python train.py --num_hidden_layers=11 --hidden_size=256 --num_attention_heads=8 --num_key_value_heads=1 --head_dim=32 --intermediate_size=1024 --vocab_size=2048 --hidden_act="tanh_gelu" --norm="layernorm" --norm_place="pre" --norm_eps=1e-05 --positions="learned" --qk_norm=false --attn_scale=0.177 --bias="all" --tie_word_embeddings=true --parallel_block=false --init="normal" --init_std_qkv=0.0498 --init_std_o=0.0 --init_std_up=0.0498 --init_std_down=0.0 --optimizer="adamw" --learning_rate=0.00143 --beta1=0.9 --beta2=0.98 --weight_decay=0.049 --lr_head=0.00571 --max_grad_norm=1.0 --warmup_steps=262 --schedule="wsd" --decay_fraction=0.943 --decay_shape="pow" --final_lr_fraction=0.02 --batch_tokens=16384 --max_seq_len=256 --doc_mask=true --train_tokens=150000000 --max_steps=9156 --dataset="wikipedia_en"
MLP neurons of a small language model. Each row is named by its layer, matrix (up: input weights) and neuron, and shows model dimensions 64-127. Each number is 200 + 30 x the weight over its row's rms, rounded and kept within 0 to 999.
After each neuron's rows, "fires on" lists the tokens most often at its 100 highest values on Wikipedia text that the model never trained on.

L5.up119,200,175,246,171,237,166,214,190,214,188,218,204,202,188,193,186,235,204,216,239,212,249,192,181,203,230,227,219,266,215,158,188,171,169,190,191,183,142,205,183,181,205,234,225,177,169,164,217,194,228,172,158,204,236,161,227,212,156,208,153,227,168,210,193
fires on: " and", "y", "h", "ly", "ed", ","

L4.up455,231,179,196,254,125,215,204,255,234,185,197,184,183,179,189,206,120,261,140,205,225,226,204,209,195,194,214,204,184,169,174,206,225,261,161,225,156,194,195,150,166,185,227,183,219,194,190,187,217,195,232,190,148,242,115,217,208,203,159,179,203,222,204,156
fires on: "p", "-c", "°"

L3.up218,263,176,167,177,179,170,185,170,150,203,234,212,134,179,155,227,209,196,155,210,250,209,140,174,203,259,185,243,216,254,267,179,167,211,159,241,178,208,214,207,197,171,224,226,195,159,187,239,208,161,234,202,228,169,192,192,202,174,236,195,267,201,191,236
fires on: "–", ":", "″N", "/", "=", " •"

L5.up764,194,160,233,188,163,189,176,211,273,138,174,199,212,211,191,211,221,181,177,212,236,206,196,182,192,120,192,207,183,206,191,243,197,216,166,249,157,183,183,192,182,192,174,206,198,201,163,146,192,228,213,189,165,230,180,203,156,218,175,254,263,205,247,163
fires on: "p", "g", "fl", "stit", "f", "n"

L4.up597,163,207,247,231,139,228,206,198,228,179,188,212,179,227,171,215,213,195,142,252,249,183,160,184,193,134,175,125,209,248,238,275,208,212,159,213,167,202,202,189,129,210,201,180,177,166,210,165,215,212,207,189,196,193,174,155,208,264,231,197,176,146,221,178
fires on: ".\n\n", ".\"", "\n\n", ")."

L3.up74,186,230,200,173,224,156,142,230,207,242,187,206,257,155,205,225,228,194,227,184,163,221,222,166,191,156,177,199,263,212,201,259,167,212,145,207,205,209,170,227,156,158,193,207,202,177,215,191,208,205,150,184,166,177,155,149,252,268,210,189,197,209,231,222
fires on: "on", "en", "an", "n", "id"

L3.up1015,194,224,249,245,228,153,206,166,141,216,176,235,218,157,186,229,136,239,176,232,220,182,171,147,187,195,197,210,180,228,215,175,258,224,220,205,171,234,232,200,231,231,203,208,191,162,176,198,221,224,176,215,229,172,221,213,205,158,210,214,196,169,161,144
fires on: " ph", ":", " tr", " gr", " sk", " bl"

L3.up86,227,257,209,215,174,244,203,203,196,196,226,166,145,187,202,274,135,185,165,212,162,230,165,220,200,236,203,186,187,204,215,230,136,210,184,241,165,196,154,236,211,206,191,191,229,181,170,164,216,209,240,185,157,201,165,189,250,215,225,225,185,198,233,238
fires on: "===", "\n\n", " |\n\n", " ===\n\n", ")\n\n"

L3.up78,194,258,179,116,167,144,217,95,234,198,218,167,254,229,169,225,211,251,175,169,184,173,201,232,213,196,209,238,171,200,207,208,174,192,193,256,205,170,183,203,208,183,161,200,233,159,176,185,206,211,207,233,224,219,108,173,191,272,239,182,203,220,223,148
fires on: "um", " ele", " se", "se", "ce"

L3.up242,225,168,199,190,199,158,241,189,162,176,207,215,142,151,174,224,187,245,158,194,239,190,205,182,215,205,240,251,246,261,259,160,276,238,195,201,184,194,210,205,193,193,204,210,193,188,188,214,185,209,199,230,176,158,190,173,258,187,213,162,199,216,161,170
fires on: ":"

L3.up734,232,195,202,216,205,155,160,228,167,145,173,201,235,142,225,233,178,230,130,191,151,196,188,159,196,181,236,213,227,283,238,189,219,213,205,188,191,179,208,243,204,250,213,189,166,180,146,165,222,221,195,204,189,213,161,200,188,184,198,196,244,178,171,201
fires on: ":", "=", " =\n\n"

L4.up780,174,192,240,197,182,205,213,211,205,203,225,190,195,205,214,243,146,231,233,223,153,173,117,171,190,219,231,219,219,222,220,154,216,191,249,238,195,205,221,215,176,231,214,174,141,166,151,151,182,210,196,196,189,204,213,220,220,189,226,142,229,174,244,202
fires on: "-", "F", " Sc", "S", "f", "nt"

L4.up730,219,207,219,211,228,173,188,203,228,184,187,224,181,143,147,182,191,228,191,212,248,184,204,177,205,229,250,232,239,273,211,204,200,247,187,195,192,184,237,217,182,198,157,212,111,206,151,199,184,159,128,182,166,261,191,148,250,178,230,178,224,206,193,171
fires on: ":", " cl", " r", " R", " in", "):"

L4.up452,196,213,251,152,154,207,220,170,154,152,198,237,214,150,172,187,225,186,220,203,267,213,212,173,160,120,256,257,190,194,190,195,231,201,193,183,194,211,220,185,179,207,180,230,189,210,181,150,234,235,258,217,206,188,177,200,210,254,188,226,219,210,192,133
fires on: "m", "n", "h", " de", "g"

L4.up31,178,197,188,204,160,192,206,185,256,199,228,187,190,197,195,267,172,214,212,205,185,212,176,219,199,192,154,183,219,158,210,226,172,254,195,197,183,172,162,203,177,172,198,111,179,186,193,205,156,211,213,199,218,216,143,224,227,268,219,171,202,189,256,211
fires on: "op", "ac", "res", "is", "um"

L5.up89,181,263,186,221,217,155,148,211,164,172,172,205,186,191,196,218,215,270,195,229,207,185,172,202,176,208,274,150,259,169,233,239,185,171,152,217,188,216,213,211,186,201,183,220,218,131,202,155,255,154,160,214,141,204,153,190,232,211,219,164,177,217,173,178
fires on: "-", " |"

L4.up859,195,249,220,181,200,221,189,211,265,231,152,211,220,194,176,191,207,209,182,188,187,145,195,173,192,148,215,176,205,196,186,212,185,225,200,203,190,243,220,193,167,184,207,196,191,181,133,192,208,168,215,194,203,235,191,216,202,224,210,215,200,222,190,193
fires on: "ey", "b", "rew", "-", "f", "es"

L5.up120,175,247,252,191,112,209,216,213,175,190,148,186,158,163,156,241,141,193,190,255,198,176,99,172,220,198,224,256,217,197,225,205,267,195,201,218,203,174,209,204,182,213,191,168,213,220,198,171,224,206,224,246,184,169,164,183,229,174,192,190,199,201,167,177
fires on: " G", " g", "g", "'", ".", "G"

L5.up105,204,188,244,221,226,200,184,213,209,225,210,254,192,143,219,211,205,177,232,189,189,179,116,176,179,203,235,190,252,223,215,230,228,255,201,212,196,218,197,172,231,196,212,226,145,171,185,201,261,205,194,178,227,211,221,210,206,229,230,180,206,183,167,171
fires on: " ro", " of", "ro", "re", ":", "un"

L4.up298,215,214,196,149,219,212,179,198,216,176,171,181,184,186,173,231,184,184,203,227,193,222,192,216,206,188,184,184,225,273,195,206,216,250,225,206,168,198,243,214,195,191,218,157,182,211,222,206,215,248,206,152,176,217,161,135,228,210,222,184,193,188,287,230
fires on: "os", " near", " where", " before", " there"

L5.up794,184,217,214,217,178,209,185,263,194,188,187,199,205,236,176,223,215,195,170,277,221,237,185,181,184,213,260,197,164,198,230,196,212,132,203,200,184,160,178,217,187,189,255,174,178,170,133,214,219,166,186,224,174,187,178,247,237,214,239,132,224,185,169,202
fires on: " R"

L4.up74,136,235,258,205,223,237,169,216,210,215,143,196,256,235,200,207,183,239,185,233,185,217,211,199,210,209,223,243,204,228,250,187,145,183,146,229,192,212,185,222,166,219,177,173,217,235,201,211,203,214,172,170,246,222,216,176,201,217,205,159,229,218,218,178
fires on: "ul", "ill", "n", "il", " such"

L3.up248,170,236,175,147,244,164,182,182,223,239,179,254,233,207,205,210,160,219,202,241,195,170,179,213,225,146,203,221,199,179,223,267,171,205,167,195,167,219,191,224,194,173,214,162,150,168,127,160,191,181,201,200,233,178,168,172,189,270,191,198,252,230,172,186
fires on: "d", " D", " d", "-d", "D", "ad"

L2.up338,172,195,230,195,229,188,158,196,213,180,206,171,157,233,170,249,221,197,148,175,221,185,215,160,233,197,218,151,193,209,200,203,174,204,170,228,185,219,180,202,164,187,250,208,171,205,249,174,215,172,205,187,168,234,93,176,234,238,183,181,195,151,173,180
fires on: ".\n\n", " |\n", ".", "\n\n", "\n", ")\n\n"

L4.up557,182,225,227,158,144,184,236,211,188,180,160,180,194,171,148,253,206,182,195,279,150,238,158,177,217,203,204,216,230,247,228,209,226,186,142,231,216,192,175,193,188,251,225,164,156,188,206,201,151,221,159,206,226,224,198,218,190,181,212,145,235,201,195,184
fires on: " w", " sc", "w", "em", " W"

L5.up459,133,175,239,229,186,241,147,207,245,165,138,191,199,180,215,202,215,190,216,163,236,166,221,165,210,215,275,212,232,217,218,218,206,194,223,213,226,219,214,149,164,238,183,181,128,183,211,175,197,175,201,154,201,158,233,202,224,216,174,187,182,152,200,186
fires on: "r", "l", "per", "t", "g"

L4.up756,176,215,202,171,198,152,184,250,158,168,184,220,185,182,140,236,145,190,142,224,225,201,177,190,197,198,204,162,195,209,254,228,228,199,152,196,155,208,183,248,223,200,283,232,187,221,205,198,248,204,218,242,195,183,200,184,226,251,220,238,208,174,244,215
fires on: " |", "|---|---|\n", " ", " were"

L2.up47,236,228,209,195,183,183,167,224,199,183,226,214,174,188,218,224,205,235,189,194,187,198,156,140,191,250,243,218,198,200,235,192,206,218,206,220,248,213,202,262,222,206,211,201,178,182,163,136,235,191,248,176,169,167,196,198,222,217,216,232,292,176,235,193
fires on: "The", "=", " the", ":"

L5.up50,153,196,237,245,242,164,185,190,246,155,176,195,254,213,181,197,203,221,214,265,160,231,212,106,186,195,256,190,204,200,204,230,178,218,171,170,242,222,166,177,224,223,174,150,162,184,211,226,198,262,126,216,229,170,174,173,276,207,233,180,196,234,178,187
fires on: "m", "l", "r", "am", "h", "an"

L3.up336,200,216,169,248,180,208,190,157,264,143,220,198,253,257,180,298,160,240,197,196,215,167,226,201,185,183,184,161,212,173,197,191,231,202,203,195,160,190,207,195,177,193,210,162,178,194,186,203,182,224,186,173,196,183,151,198,218,228,220,182,185,252,210,203
fires on: "ac", "ut", "as", "um", "oss", "aus"

L5.up724,238,196,176,200,195,211,224,212,169,183,171,204,228,205,182,198,141,172,179,224,271,235,201,212,149,183,221,199,154,186,246,241,211,162,144,239,216,221,208,186,205,198,279,238,228,186,192,176,253,248,180,210,212,214,178,160,195,229,198,202,160,197,188,204
fires on: "0", "1", " f", " be", ",", " l"

L3.up783,156,204,182,185,214,226,187,218,238,176,243,176,197,166,163,257,161,184,218,192,217,162,202,167,210,236,220,206,248,248,207,192,187,202,214,206,206,199,197,223,123,162,208,197,203,220,202,175,173,242,182,188,169,229,193,212,227,260,223,135,199,189,236,144
fires on: "um", "op", "un", "U", "ip"

L4.up917,186,255,193,181,201,144,128,214,199,176,181,211,203,189,175,183,186,267,203,248,193,196,197,158,174,196,251,220,212,201,195,219,187,190,197,199,206,174,223,202,199,239,235,202,202,137,156,97,221,194,166,219,130,188,173,237,226,173,244,124,201,196,145,205
fires on: "-"

L3.up607,230,162,210,166,196,154,228,212,186,201,164,206,195,154,241,223,232,156,201,180,172,212,228,187,213,141,177,206,200,204,203,182,226,186,215,201,206,167,212,208,159,190,193,213,225,183,222,143,168,206,154,221,215,167,186,171,217,246,179,218,174,180,251,195
fires on: "on", "an", " Robert", "enn", "n", "iam"

L3.up753,187,192,174,170,226,174,114,214,201,167,216,199,219,178,213,213,195,192,189,141,188,161,196,218,196,152,211,223,129,192,213,157,225,176,185,188,209,159,175,280,138,168,168,192,209,191,173,192,206,171,194,209,219,153,190,218,174,220,182,163,243,207,240,192
fires on: "ass", "ipp", "ess", "ot", "ced", "u"

L2.up265,163,231,212,152,189,257,178,168,224,188,183,153,204,165,196,223,185,192,188,263,206,224,174,203,201,227,214,183,254,280,192,177,215,242,234,192,180,244,215,185,191,249,188,203,152,201,181,187,182,202,201,190,191,191,167,218,274,144,212,265,161,155,206,181
fires on: " by", " that", ":"

L2.up908,184,195,207,153,150,152,221,206,168,188,170,208,172,179,168,189,186,242,214,249,239,161,207,141,194,170,211,242,256,257,207,229,189,213,124,209,162,255,184,256,122,200,203,187,192,210,189,188,179,195,154,202,216,236,228,225,166,202,182,119,220,198,209,224
fires on: " W", " w", " fin", " sc", " oper", "ul"

L3.up216,176,243,178,198,238,239,186,220,222,184,178,160,199,173,164,197,206,250,202,175,237,189,180,148,187,203,213,160,246,257,181,198,227,248,245,194,158,229,181,240,210,263,192,177,175,189,193,225,216,232,198,222,163,219,213,184,273,222,199,240,210,167,205,188
fires on: " al", " under", " by", " sub", "st"

L4.up751,217,172,183,215,146,192,188,189,274,237,226,212,142,185,199,260,188,217,246,199,192,231,191,148,200,224,195,226,203,189,169,196,238,211,186,199,223,200,174,205,193,226,259,179,199,198,216,167,175,220,205,216,193,178,173,204,207,203,241,151,233,156,206,218
fires on: "op", "ac", "om", "ric"

L3.up340,196,259,196,161,182,137,160,250,191,179,201,190,208,139,177,227,176,190,212,257,252,205,213,163,224,200,291,168,209,273,227,167,209,186,198,211,147,195,201,232,149,247,231,189,206,168,173,181,191,168,160,222,170,209,164,195,283,192,235,164,261,218,216,249
fires on: " R"

L4.up295,196,177,219,205,191,184,184,226,143,217,213,204,161,162,184,176,194,223,135,196,245,191,182,170,205,218,225,272,242,228,226,177,223,204,215,225,203,191,194,211,230,204,202,228,235,228,194,230,195,202,168,188,184,192,182,215,229,192,195,220,258,189,234,226
fires on: "|---|---|---|---", ":", " of", "0", "ew", "ical"

L3.up886,202,212,201,196,154,182,161,196,133,187,180,171,203,246,159,190,157,187,182,210,177,194,141,192,170,103,261,164,213,183,249,219,210,235,167,287,187,180,181,210,182,179,241,208,209,177,200,112,206,186,185,189,185,200,178,138,186,255,237,160,229,168,272,159
fires on: " |"

L2.up648,201,176,198,263,184,156,217,236,219,100,171,184,211,199,223,213,176,283,172,218,160,220,179,201,162,196,190,219,180,186,208,170,191,251,131,250,185,221,200,165,231,214,241,213,230,198,211,207,230,141,222,157,176,228,186,212,238,145,207,259,195,186,181,210
fires on: "\n\n", ".\n\n", "°", "′", " /"

L5.up651,155,229,208,131,181,214,191,182,163,222,164,212,181,169,191,173,175,224,215,233,175,209,171,153,221,179,185,197,219,194,215,201,191,208,175,243,205,166,196,197,180,201,248,221,210,225,210,169,197,210,150,211,231,223,203,202,212,195,218,158,193,210,171,216
fires on: "en", " w", " W", " were", " had", " pro"

L2.up775,201,223,200,214,193,206,187,228,206,144,217,214,232,206,202,283,196,216,157,193,217,191,218,199,216,236,223,221,218,247,239,249,195,221,196,223,186,164,200,208,183,248,184,210,222,205,206,164,233,210,235,170,178,216,121,178,264,233,203,221,235,150,210,245
fires on: " =\n\n", "=", "\n\n", ")\n\n", "==", "==\n"

L5.up873,187,232,200,141,197,222,162,202,171,169,202,157,279,216,153,195,201,211,148,192,206,199,168,235,191,146,215,197,127,204,222,247,185,184,168,251,202,173,171,214,204,177,220,199,224,218,170,133,181,222,196,219,143,151,130,242,220,192,208,168,204,215,195,257
fires on: "1", "0", " ", ",", "."

L5.up264,150,209,197,219,206,205,142,259,181,168,188,188,182,251,205,263,157,232,143,229,226,184,158,220,188,195,203,207,167,188,246,255,185,262,207,250,145,138,220,233,183,233,195,189,250,217,184,131,196,197,222,196,111,232,160,165,227,216,228,190,188,144,216,249
fires on: " |\n\n", "\n\n", ")\n\n"

L4.up716,202,192,195,198,207,204,224,173,203,132,208,139,202,197,164,251,174,187,169,199,189,204,152,186,185,210,225,204,175,220,226,239,196,211,168,265,138,171,241,186,177,179,181,201,170,160,189,178,215,227,200,217,156,214,119,141,217,193,206,231,204,161,183,165
fires on: ".", "\n\n", ")\n\n", ")", " .", " as"

L5.up80,166,215,270,174,187,132,179,182,208,202,209,192,210,214,180,220,202,282,175,226,183,148,188,164,201,210,186,224,231,195,266,214,292,239,208,238,215,202,211,242,146,163,140,196,163,169,175,147,241,215,148,202,181,230,200,163,239,252,233,174,209,201,220,205
fires on: "-", " |", "\n", ":"

L4.up218,204,215,244,206,215,173,170,175,231,221,229,264,208,174,211,194,157,210,208,225,164,157,210,120,212,176,211,199,263,189,199,224,210,216,184,235,173,209,167,199,211,214,230,216,129,171,203,184,183,185,141,204,210,210,193,196,232,230,172,203,149,190,218,195
fires on: "an", "ian", "ran", "oph", "yn", "ital"

L2.up877,217,176,115,188,174,179,207,240,219,137,240,138,221,163,219,212,168,189,222,201,185,180,180,218,205,195,230,285,153,184,224,203,209,218,161,198,212,199,223,193,234,179,201,165,114,203,232,193,235,198,201,191,172,234,227,182,193,162,201,236,195,163,225,200
fires on: " trans", "ivers", " games", " rece", " Pal", " Go"

L5.up719,204,223,186,150,208,202,155,194,170,228,225,170,201,218,180,180,182,240,163,178,137,157,176,176,191,199,203,196,265,243,254,192,190,247,167,209,175,215,178,177,226,152,158,211,210,163,191,160,170,232,154,186,209,194,174,161,220,288,214,188,210,212,274,203
fires on: "4", "le", "1", "6", "5", ":"

L3.up495,201,227,192,226,190,117,192,190,199,211,231,160,170,169,192,222,196,193,155,232,230,201,167,167,198,221,218,214,246,264,262,174,249,230,222,186,223,228,232,218,160,185,188,209,173,150,196,186,225,236,173,204,201,159,196,220,257,188,267,254,239,164,196,200
fires on: ":", " of", "\"\n", " by"

L3.up14,178,200,241,204,223,268,207,177,202,231,169,221,131,195,159,197,170,185,165,234,199,180,160,162,193,220,239,143,237,247,221,202,234,203,217,181,206,183,209,158,220,292,228,190,165,176,123,185,244,187,151,201,169,211,205,193,262,187,203,229,210,186,185,197
fires on: " and", " by", " as", " with", ":"

L2.up418,147,245,235,201,229,208,190,234,170,219,227,178,152,233,125,217,172,188,189,192,170,225,201,200,226,165,186,136,259,191,241,239,162,230,178,230,163,208,195,194,167,200,248,179,172,160,237,170,223,157,186,189,185,193,185,207,227,169,203,196,235,147,267,208
fires on: "\n", " |\n", ".\n\n", ".\n", ")\n"

L5.up368,185,236,190,160,132,208,215,226,242,204,163,164,236,220,177,198,158,195,177,189,160,227,184,194,170,199,216,209,156,222,217,237,262,237,196,190,153,176,171,195,234,189,187,247,203,177,178,219,226,224,237,237,198,208,154,197,183,232,226,177,212,212,187,132
fires on: " se", "e", "-y", "ak", "se"

L4.up25,140,179,234,152,212,235,172,195,238,201,161,149,189,206,186,240,156,216,208,227,196,156,226,185,210,128,240,190,227,263,198,189,165,200,180,222,180,175,162,173,178,229,205,174,217,213,90,235,160,126,209,157,170,192,223,196,208,270,200,178,211,210,248,187
fires on: "b", "st", "f"

L4.up449,219,172,187,187,216,217,158,199,196,201,198,183,206,200,156,190,179,195,181,219,171,221,154,195,210,120,210,166,211,186,259,192,268,223,198,204,140,190,176,198,181,211,189,183,150,161,107,206,155,200,223,193,175,236,159,215,244,190,211,165,217,182,303,192
fires on: " R", "ult"

L5.up820,211,170,260,204,204,186,227,149,201,196,220,170,151,152,220,241,174,197,187,216,208,180,180,166,217,225,180,225,202,261,171,195,280,226,237,189,198,175,167,237,186,205,164,204,247,148,172,203,187,165,172,209,237,129,187,177,242,242,218,215,215,202,164,211
fires on: " al", ":", " of", "or", " z", "-"

L4.up967,169,176,231,159,198,192,200,194,214,227,216,194,192,219,203,218,200,258,176,180,221,176,167,185,161,162,216,232,197,231,240,169,196,243,208,182,175,163,159,183,182,216,197,186,170,175,193,219,202,224,223,168,191,175,198,156,197,248,235,178,229,207,214,197
fires on: "er", "at", "est", "ul"

L5.up971,139,201,214,189,216,198,140,219,173,165,228,239,225,212,175,206,141,190,143,233,221,189,182,205,175,208,232,185,189,177,228,259,208,211,209,302,171,188,193,232,227,156,244,219,223,246,167,114,261,197,209,189,171,230,109,170,218,217,237,178,187,158,189,171
fires on: " ", " |", "2"

L5.up905,221,243,220,193,176,230,203,193,208,190,195,224,181,230,187,182,219,208,164,172,166,189,189,161,226,153,225,202,222,229,257,210,169,178,180,187,201,204,158,197,159,300,156,207,174,233,161,210,162,246,249,249,206,180,219,167,151,201,223,214,201,196,212,162
fires on: " as", " is", " L", "ome", " not"

L4.up150,195,187,263,210,210,183,185,167,214,138,158,169,156,189,193,222,231,239,210,236,181,191,196,199,192,205,199,230,214,248,217,182,156,197,185,209,189,188,190,158,205,196,212,213,176,179,192,209,171,149,197,161,199,241,123,207,235,179,231,173,236,243,158,209
fires on: " and", "ist", "ab", "aw", "h"

L2.up690,208,204,159,203,205,221,218,229,205,196,214,232,220,212,234,183,141,221,247,197,227,247,218,209,211,221,233,184,204,222,190,183,225,220,240,205,153,175,180,213,218,222,160,163,160,187,103,197,128,190,225,208,235,193,193,236,220,213,197,183,237,133,263,197
fires on: " dr", "ect", "ax", "ult", "wards", " Dr"

L4.up78,203,194,204,213,181,163,191,196,194,245,233,284,242,155,194,219,220,247,205,201,183,168,173,149,211,192,245,251,211,198,197,146,233,230,249,231,236,229,186,233,235,225,225,196,175,169,157,182,214,226,223,231,180,184,198,184,190,220,244,208,233,203,165,181
fires on: "=", " the", "-", " Le", "M"

L3.up831,194,251,205,136,168,190,144,191,203,162,204,194,198,171,237,231,198,212,193,208,231,200,227,230,208,168,219,257,110,226,199,219,230,188,168,197,198,170,156,216,193,192,134,157,227,164,219,217,149,245,158,237,226,232,173,204,161,219,192,242,219,175,192,191
fires on: "qu", "v", "ap", "ass", "u", "ang"

L4.up908,182,222,195,204,184,147,196,192,168,241,217,174,233,213,124,168,141,173,165,211,268,212,204,219,182,217,196,215,202,164,227,234,248,212,157,231,168,218,233,162,177,158,229,217,173,210,176,159,235,248,164,191,213,183,201,172,206,224,218,224,221,243,190,192
fires on: ",", "5", "6", "9", "0"

L2.up106,178,181,221,152,203,187,188,177,243,216,150,192,206,226,179,214,153,289,165,195,181,165,205,159,140,207,212,182,252,217,245,178,174,228,147,237,180,230,167,161,186,182,195,194,144,163,240,184,162,185,158,177,175,272,224,165,212,175,286,225,202,224,278,244
fires on: "0", "9", "1", ":"

L5.up1023,176,236,251,167,183,205,231,213,151,184,189,210,188,247,116,223,215,241,218,254,189,194,158,180,189,172,150,237,246,222,189,229,244,189,152,219,150,185,188,180,172,169,244,199,275,232,179,188,167,161,209,190,198,223,181,233,218,231,230,184,185,211,251,231
fires on: " W", " w"

L4.up556,170,220,172,251,221,239,162,205,221,189,180,215,209,239,222,210,161,237,186,193,162,199,220,220,178,137,237,217,194,237,161,227,219,159,195,242,210,208,188,203,229,158,207,191,203,210,146,148,236,199,171,208,148,215,151,175,226,274,187,204,180,210,182,138
fires on: " ", "al"

L4.up22,188,193,176,198,177,196,195,208,228,204,224,206,169,186,190,241,183,191,164,199,234,221,169,182,202,172,252,190,211,211,237,206,260,245,213,235,155,197,151,191,121,190,184,188,195,211,214,240,230,211,225,197,170,159,205,247,231,299,222,198,265,150,209,198
fires on: "ut", "ac", "ig", "as", "is"

L4.up418,157,175,240,187,186,222,140,222,243,237,174,187,211,159,196,230,163,166,160,160,179,196,197,215,176,124,180,210,177,261,230,225,176,283,224,220,145,190,201,209,226,174,202,175,213,172,172,175,175,213,223,182,201,230,190,181,249,272,226,156,207,207,252,193
fires on: "ub", "er", "od", "est", "red", "ud"

L5.up240,156,202,196,214,143,183,176,205,204,187,165,161,177,169,140,180,154,208,165,250,184,201,107,174,208,215,182,259,178,200,265,177,253,200,199,199,186,172,259,160,178,170,206,190,171,250,192,182,243,214,220,194,218,171,211,211,220,211,231,164,240,227,183,143
fires on: ".", "|", " ", "|---|---|---|---", "'", "H"

L3.up482,203,237,244,189,137,177,187,152,208,193,199,178,152,198,210,252,162,260,180,186,115,191,167,166,193,205,173,229,249,214,173,148,238,223,255,208,268,193,211,255,206,245,208,211,187,199,210,149,225,193,174,218,178,193,188,217,205,205,199,185,225,198,195,206
fires on: " |", "-", " S", " the", "S", " s"

L4.up398,209,205,257,202,215,204,149,219,194,182,163,161,194,189,163,187,189,228,141,205,216,199,234,217,196,223,169,197,201,224,252,214,195,216,174,271,211,214,226,169,221,175,164,214,207,219,184,163,197,224,183,176,164,195,196,151,215,272,205,170,258,152,227,205
fires on: ")\n", " ===\n\n", "===\n\n", "\n", "==\n\n", " =\n\n"

L3.up539,154,178,230,228,220,229,169,288,250,201,185,162,186,145,166,194,178,173,193,235,165,241,188,200,197,202,205,181,183,207,244,237,164,217,180,244,184,232,215,131,232,243,207,189,175,180,162,222,181,198,205,200,115,184,205,187,229,241,224,184,209,201,197,170
fires on: " ===\n\n", " following", " because", "===\n\n", " Un", " success"

L5.up693,208,202,225,255,249,150,196,182,249,164,211,196,229,189,230,212,234,176,233,194,238,184,199,176,186,252,206,176,171,179,201,250,207,212,170,223,211,253,133,181,178,157,193,192,157,184,226,185,217,249,169,205,220,177,148,129,217,255,206,238,198,147,204,214
fires on: "am", "om", "an", "et"

L3.up678,150,170,231,100,232,149,176,179,217,202,226,207,165,206,220,203,230,242,193,219,176,186,196,171,161,189,173,234,223,190,217,173,191,249,174,228,216,245,163,192,194,193,183,212,166,147,221,193,158,167,142,191,181,209,206,188,221,244,257,227,215,161,220,210
fires on: "4", "5", "0", "E", "ode", "9"

L3.up530,184,203,241,166,203,161,197,181,234,227,215,209,167,205,202,269,171,153,153,248,166,240,179,213,218,154,161,198,164,173,190,224,198,175,172,249,147,184,186,174,187,228,195,231,241,177,241,211,194,195,194,199,181,182,157,193,236,205,224,230,203,213,241,236
fires on: "\n\n", " However", "ough", "ated", " |\n\n", "owever"

L3.up833,187,232,230,156,208,173,177,228,239,244,169,268,206,205,211,217,216,249,187,208,193,188,198,170,184,221,182,260,210,184,203,252,215,195,185,260,173,167,186,209,207,194,199,167,167,213,196,195,190,189,94,196,163,201,189,133,187,259,206,232,181,209,215,195
fires on: "an", "n", "rop", ":", "yn"